Weights of a small GPT-style language model, trained from scratch on English Wikipedia: tied embeddings.
MLP neurons of a small language model. Each row is named by its layer, matrix (up: input weights) and neuron, and shows model dimensions 0-255. Each number is 128 + 24 x the weight over its row's rms, rounded and kept within 0 to 255. Numbers have three digits each.
After each neuron's rows, "fires on" lists the tokens most often at its 100 highest values on Wikipedia text that the model never trained on.

L6.up1008:116116159160113112152132081178110119106094102127118148176132161115098153170122146119096166165110119123142101139135153127113115140089138108079117082112097128144122106120130111130172108142119122118133121127127145112156148127137131146139096139121104119173143153151124123143138084082136116140168134145133126106150129165159107131145127137123100166138129126110144152167153122134099142137120156160138116116174112130117146115177117080115066147189100158106099116106146083095092179153104093143138156121116131133126138138116121158144125106123135109138149165172129092096121168179122114126148159146129107116141132152160127072151127106133161184122166140113142114121129139106145085113149101134143139141112182110083100092144119066151161104094117107128124153105157129110116118114141095
fires on: "b", "ab", "s", "c", "ic"

L14.up597:089150159090141143147118136098141155073103135145170122109112133173117126158105091127163061124135125110143094109127145090108103098143158120143132115129133104120139170164106137135124145115148100117104115143136128128115121156151116121135130101101117100075138065158086138117130087122113139130122132108176122135151096155100097129112166099091135139142124138160131123123135107165140117116099117078084114167138070137140102090104122132128175129132099133105161155146150106143187149087114159122153129137150166119138136150124131161077105136146161135101129101125102149129153112139094149112153114124136146123113158148144161156149142109133108137109121101135122106162132138148095099168122143122138158133113073115141083147116125169122196096101146085162135102111126141140164149103118108
fires on: "-", " S", " s", " b", " c", " sc"

L4.up148:138091168158138141178136134145119089149091123171091146129159162151128119103106118130084125162084128133142094146154182103089116127145135140121139087143093118133134107141154128130130185116136157099113160127168156159146142090142118101128076118142121129144108137121135128177160109106099141102105117157124139137116135125069179161127136113148152141117127108134094138150109113134148125136120143122120159139128154142154114121127104109112135131152102155155129126137121127104134159147107180074147176119129128112151095116133106158149083121146166117092150165142100138121105164149140126099115124143133166118086126126167120075165156078143122098187151078129100136137133127109125106087147098102133123133117173139146077119133107144113135154118122125097075129116101145087142096148121146
fires on: "b", "z", "c", "p", "n", "w"

L4.up976:185094147130124125178154106134121117100111128110103109146084120131113132128132132138129109085101117138147085078125165155124120125099171086101126148145126091091128095126105112157122119116115105118159155124156122137101137151136116075122102141098125117146162132122091134155121104127132091130145120126138186132126120129089213130180064126115114158121129113096133114136156140132085141150117141159153086093153151153173139129155146088134153134120140145102117157121107121111113099132113201110130140157131153129128159117173098123114141142131150164124154134137112163155169174134119140114149167144072147139112119134151165122150107108137103105108132145138164108121085128124148172136143119118148138108139154137146124132107109122152158115094123125090140148085119111139089112168132086
fires on: "b", "c", " | .", " | "

L17.up762:138112085174102133102126141137113098146101104123118122131173121080148140123173131093072125114155172129103126110124136190112158112177075124148127173111155167105150123162089152159134113119138142103123088122138110148145130129132106089132122140109130111098139118155160124122114133168142143077149150118123131091100121175150160119119121123166124124138124139153121124132144111108113112132126153133104115114138159141093143148142167090094126127097088089112121126128117088155108093145130134121167145090128098102162130136168138112152111157126111095140143103109146111161115090106145161160148150155130153160152162121157110146108154139117109143189099099118149160166109109087084130133124074160134162135140152154131139132142126152113124106142103101110182137102168143147115121096152168
fires on: "a", "le", " Ma", " en", " La", "t"

L5.up619:090128130162146149135066141149129154129106132151090120150143132177128100141134141115127158130144127145128177106120141116128113143086122136113139123124098115133099147141162142141139145123100139118136131111147131118086101104160141141107112094111154134134107138153098120135133097133097083146156139099149117169153142095096133126143130138155085144134136135158114102118120165110127093131141122155124120118129121134122099121147124153139115116133078129105160118157151179103146191110099108180151110096122104157165137143151069101148065136117104100152126125095149086127113123092105120138133077132125156075110193134083133141108119077123117118150130142081103195119117128128115185112131106115131125110089141106133111168097151134092124128116116129160095086134076117138123121137113077
fires on: " before", "ow", " after", " After", "v", "After"

L17.up77:134114145114160126112146172120159139150138141156121086134131127090108157113150115133126137133106107118111147127116124182089111117159110106113159149135092128099127157123120113139127124114098103125122157125097098141133111140094151117103094129121131127097102103100131174134154138130089091127120166135159159102143167084125105145085132110122161158102120143152133111177090119122166156144101153143140187133125155126122159110133099128111128159118127129084142092125088110135103095120100120139178122157212150140145132165136143145182122082110110155093131127171113132159097149165129181139168148109120136127134132154133134095091168140105120127158131098101132101119074119114117155150170154105194128151129124102115100123102150132161147139116099128099152095109124153156117097121127156
fires on: " c", " im", " C", " m", "-c", " d"

L6.up801:133153155166157150117104136156119135155147145108158108155151107138126112057101104177139143104153089137089128160169144098106149102121138097138129138137122100130136153128137133150084104061135120132154148142135123162108134097135115151140156123132137164078113088160117149111127132099136182080137156121124117087159118105097163151125110157128130120147098143130101097135116142127138092125105155117118132114093137148142054115153132120122110149111132138149118127112087164160088146106125131088171090151126114125179090152118118144115151132163149121125114154119131126141121141117117133115134087155118112089106116101110121136130103148057107109150128131104145140131096128139136169102165130146141101110115163099164122136122110127110050143137152127115064104139159151156126100109106123
fires on: "k", "al", "m", "am", "ad", "um"

L16.up601:129136097118130097130166155117143131122133168174146147101191108117125131099156104098118164107112116155096120135136134153133136110105127080111128166125116167087129143150136176152133111146122141118135142105143119126102120118121090117087114153135158121131077155110099091110119094176112135145121140102119088123100116108136206126134100155139180137097117146123152109122131150108103123109105143102124171145133145092100103088167128082123132158075095090166063145146106142128152115107114130144120092115134159132097103138103108130132128152126073142117092132121109154133106113146093139115126147113108081123131108133116145124148151118167122107112120092166141132129123103120086151132075149162113127124138119137124112130118110146116122146113151131114198106147171140114066129117148171
fires on: " Br", "a", "m", " M", " For", " La"

L12.up826:096110081138118103145158134123117139099135138075127146112090109138134107124141119149140141148075155138150155126156151111130138146146154111135138163104125163111151103162121138130142125135141101129096147179063095109129190106103166143149124132098153118130138121123096092153096128151124131083134132152120123093126105092129156145171118103103142111122140124135151151135099167151125117144159143171122128157152148147135132098127142173117104116117137153136110141067095120117096164110175168109134135106100126102133131162080191133140107092119137133164115157135100105076123116113126136083112116112086105115087126121121128089140163142145107191077085144144120143133088140117127155107145127105143123125075118151087157126116093134123145123078134154154125147122128100097159121134131107
fires on: "-", "it", "ac", "ic"

L6.up43:107121150123129148144186180154166121150117122126144085118172169099184123105139117168138155158119092110111063147147108082113131116099113129140121131114132163152116121125126122132170115149161116107180162109148135139145120136137158114124133159095139188149126092098111145091069177126117118136116107114139146097136152134149163132134127144136108113108118156101142148158159112172162111146142095178108094142164130104135110148102130096111142164151159125107102119140133104122130147114153109118117139128085109128100142095113154193130113127088138103121118126124132145134119117109106085121108090135109135138080100106140123140133131113128113108116124090125174107129132115152130171133147166100123139096114147116136085128125104172105161113107069124097144109101140155137098142156079128
fires on: " d"

L14.up213:122137106128179116149113103103101129129128131159154116122160127152122112125163088112101131115146155112144140117147183136119136129120143098139117157117145124122133176122093120136143130116128160106094175111134151166152110071142116113176082144126149100125109144168159136124122083160151167126122133157140104072111079131105126139136118130175164132118141114122103150135168104126133121138117151097121123094114153153159150100152157118130105085127124138084122135129164124116115090142135103128128114126118123083120129116143125079106122131090151122166124190162132131110090153103152175150137167178090180165149131106173124153146100143088132137093110123089132141108108155102169127164130107137143146115134119154109111104100125118100149141145120110168161123105103100175098105101162090
fires on: "i", "man", "n", "ad", "ov", " President"

L4.up825:119159122161151102148148144146154137122125083134130137153185136111097122178146129097129138146125093142165106106101168134137108116094105108123161113096119078121166129098092126133160110130136105095110150107131101127137138166125143119089118096135104146166100103144117121134167108117138140125137151108156167119134168146098111126115081089147102115127117083099151142147115138122153138146125162119132098125121102191107141180087121090130176101097155135124100124108139172108170131173102130118077128086128152133130122108137119094137075117163121149108148121143133105111129151159171120161134139106109121107147146121142093077146124112112137123096126129145136145150133156142106098110159148116126123097145129126129145107154166081121106141101139114163114150125052135115130185084141107
fires on: "av", "f", " inf", "v", "ev", " ev"

L5.up167:122101100159150120103170134086112155128095107134129157139127123141114103141113141118105144118095114103095135094129116110124084132134063132140127120125157144157128170109142114107150104159120128146145186138099094145099097164130080135147085138145172129144106159160098155102148102145097095111162102119137109121184100125152131144142128134083106151144106152120208135120093103150089113149169138157145144113122102139121097131182124153118119144133139155142139123160123113128131150102192089130096129173154163178119112108156154091126098082120124132110111106132114146157144095137091076139137155142139120138149103138164103125121133129113150114098131080150137126134108140131100158120130156138127123096132105130108097158096118131124167106133150103097137089130149105141149124111160091
fires on: "ical", "ade", "ation", "ative", "oral", "ities"

L6.up684:099164104135153103076143132107078163140153142153175112126144130088113120083117108116112131174151119124145106100106109093163103124096112132139104085123109160132180144127176111133157158114143117115147077125140158134145154175124165084123072116146145110126104129108158148139100132117119166088132150140135093115132100136134160181103120129135118122143143107158130154122147137152115126141116134106169096131148057137117131101108139138123099153164169151113144138148111154157105184146137137144115147146153139115133151125136123127082099088135130108096138131176129156127149136179147134110138107163128077142173179087158165131123118123149129118122151091101106100095146140111155152134154128109078133171103171151120122108159152118104133119138129117124120137105133132095147123130118133
fires on: "es", "er", "p", "y", "e", "ation"

L8.up658:130130147147142112107138125149142149155109120130192119111121116096134150101138115147154104135133137106095114123095139083087097129132111122103111090139126174120143109191130101114123147120136171141123116135086128111147126104100144126094110087139114117116118135116131102132136126094127118123134095164172087140117095189125183150163091117104132113168170118147120101163160130114134148144150147126130131132152102125103127143127112124134141164139142165092128165133081105129108106100141129101107122148117108089190122080163125147132076139152098189117151190145145121128171147163120129133116076123127143154106106136125173104126100125091115089143153174090099096103136125111131146115139110145099146120164189148121125124158148092104145116127140145128119133104115108132129112126066130
fires on: "er", ",", "ch", " of", "e"

L14.up806:139115202145090106125158131103159145148151152149135131139153121108153144095136148121176147129130153098125094117133153111085168118147135164145167115138139134122107144135121133151127107115110123113202104123108094105142134150135095152147130131155103113167135104145115111127116079104119079119104074155123110070125113158135115146130110097125111142133165135114107145100176138125143113148157157086146118098136134127166126165111127128137106120113162115136121147146113119176089138070121121168140110143106128131080125111148114145089135120109120133110109129084127110122130092104087150127133126141084129142191128165111065138131116122145112143171133135134149086068157135128106118132140106143184143113052171146115121103123148135117105089136165124121140114130135153135131140118107143
fires on: "ing", "y", "s", " Boy", "er", "ow"

L14.up111:135116114129158082149150087116132136126141140130140131129078092134176116073163154147151140164078135092128146107109165119156178060138105109121123119133138122094111133086117119089139096111154125128150181143095106131085135119142157141113169047135110110149135102115118123110143132134096111123133130101099156100106100101137116125080098113134111162135195165123161118157139197141144149150121097125168097115171171158140118147119138092110133127119128135104143100144123072133153097133119105124130132114117155096116136144185154110158096110110150159120130130139138129090065094140106113113134128144137136096099119112114139117122093146153123144114133097136108107156173158128103149138125110115126146086103139138139111134132130133125127135110129123129155134143096142164125160113114155
fires on: " c", "ic", " dist", " sh", " ext"

L14.up225:135146119131140164128109115163124140146140121133134128168181113154115119144121122140151152168094131139090147129160098157112149119082123133100170185152111078127091116145124120139131094083148158119122121125051143125136099111141115136155128120125129123088108121138169158126100141142130110154155143122098125100108113131171104128115135122136166124119126076141122109120175086180060136134070103065135164119111117099147154107100144116143140140165170163134136105105112150118127172105136094133114095124117097102111115142115123147133139141120141137103172141101119125106194102152106127155132107129134130134143114134125076113131127141093158157173100121113155117159106133100133135122097149117128122174070153087124135131098119164129128110122128103126106129080118114167125117133120091
fires on: " Un", " Ab", " un", "n", " became", " A"

L8.up857:148114105114124100133147111143098127131144154176137168108101158101129136106140146136142132144093123094151091077120084088172167104107093147144119119150126150125148152132149126137173108139081134106192150156141134115135112143121116104084099118120070145118103114134151118107159106123119138141147133157176093096167140139143186160165086083156119139186171179088106150099145117135104086146146145154124134124141147117112129129141106114138135138137136152156107132126091136135166130131123101114118150120139138116126110151145093134075129131111138132123140127158111105114159079089152148130100092166093143152127145133094161129139129155116128142167090179119101128106103111123138153158135162094135118114146140117137081080146103101147118150147153117135130140161157140156142139163130153
fires on: " | ", "er", "y", "ade", ",", "ed"

L12.up507:134132129160158123190140116137126125166120114102104131157127130131167133110106138147125127151124165095146144138171143118155079104125150147141119156167124122154090086094119121098150162124153122121114163171091116152128119140126108136119131140129135183099103122114122147138127117159125104114166144148120159112148143093162086126108131137177146149119138112108133147145111139162131144111119096188085131095130151182144084141105125137104152134136151110127158126103118119138116142125124158151123155118169120131180120119100159156137094114127129143129106121157143143111045145126122150161110105095124140153097117140137116122124094137142104181193116061118104134110108146099107163133146089077160134118101098136093120140158099125113160101141132179095117147088138157147091129118108139
fires on: " d", " st", "ic"

L14.up722:140121145095145173111096157131098168119124101110089031133138080123140134119120154146171106166100142111107130120129113125085133143168112094126140136119134136102129177170147125129119136171111099102163116099131112126103159088143105093146150129113157142141127116149122147131106151116130107126118150140116072130116095152113127165145136104110129109134136126149142128147119150152141128106098086125100134163141131145136113111167124142152127162086092169124114139124140128159180104102093163102123116112112130120150169086139096131151146089143153118123146097141138165141145132118087144131135115128109134142071122118167140131126173094110133099145100169156110108127112135182143107155136112148103166161119106130135110154158152143162187113077139091136126114114146187144102129126094133
fires on: " b", "b", " s", "-b", " Kore"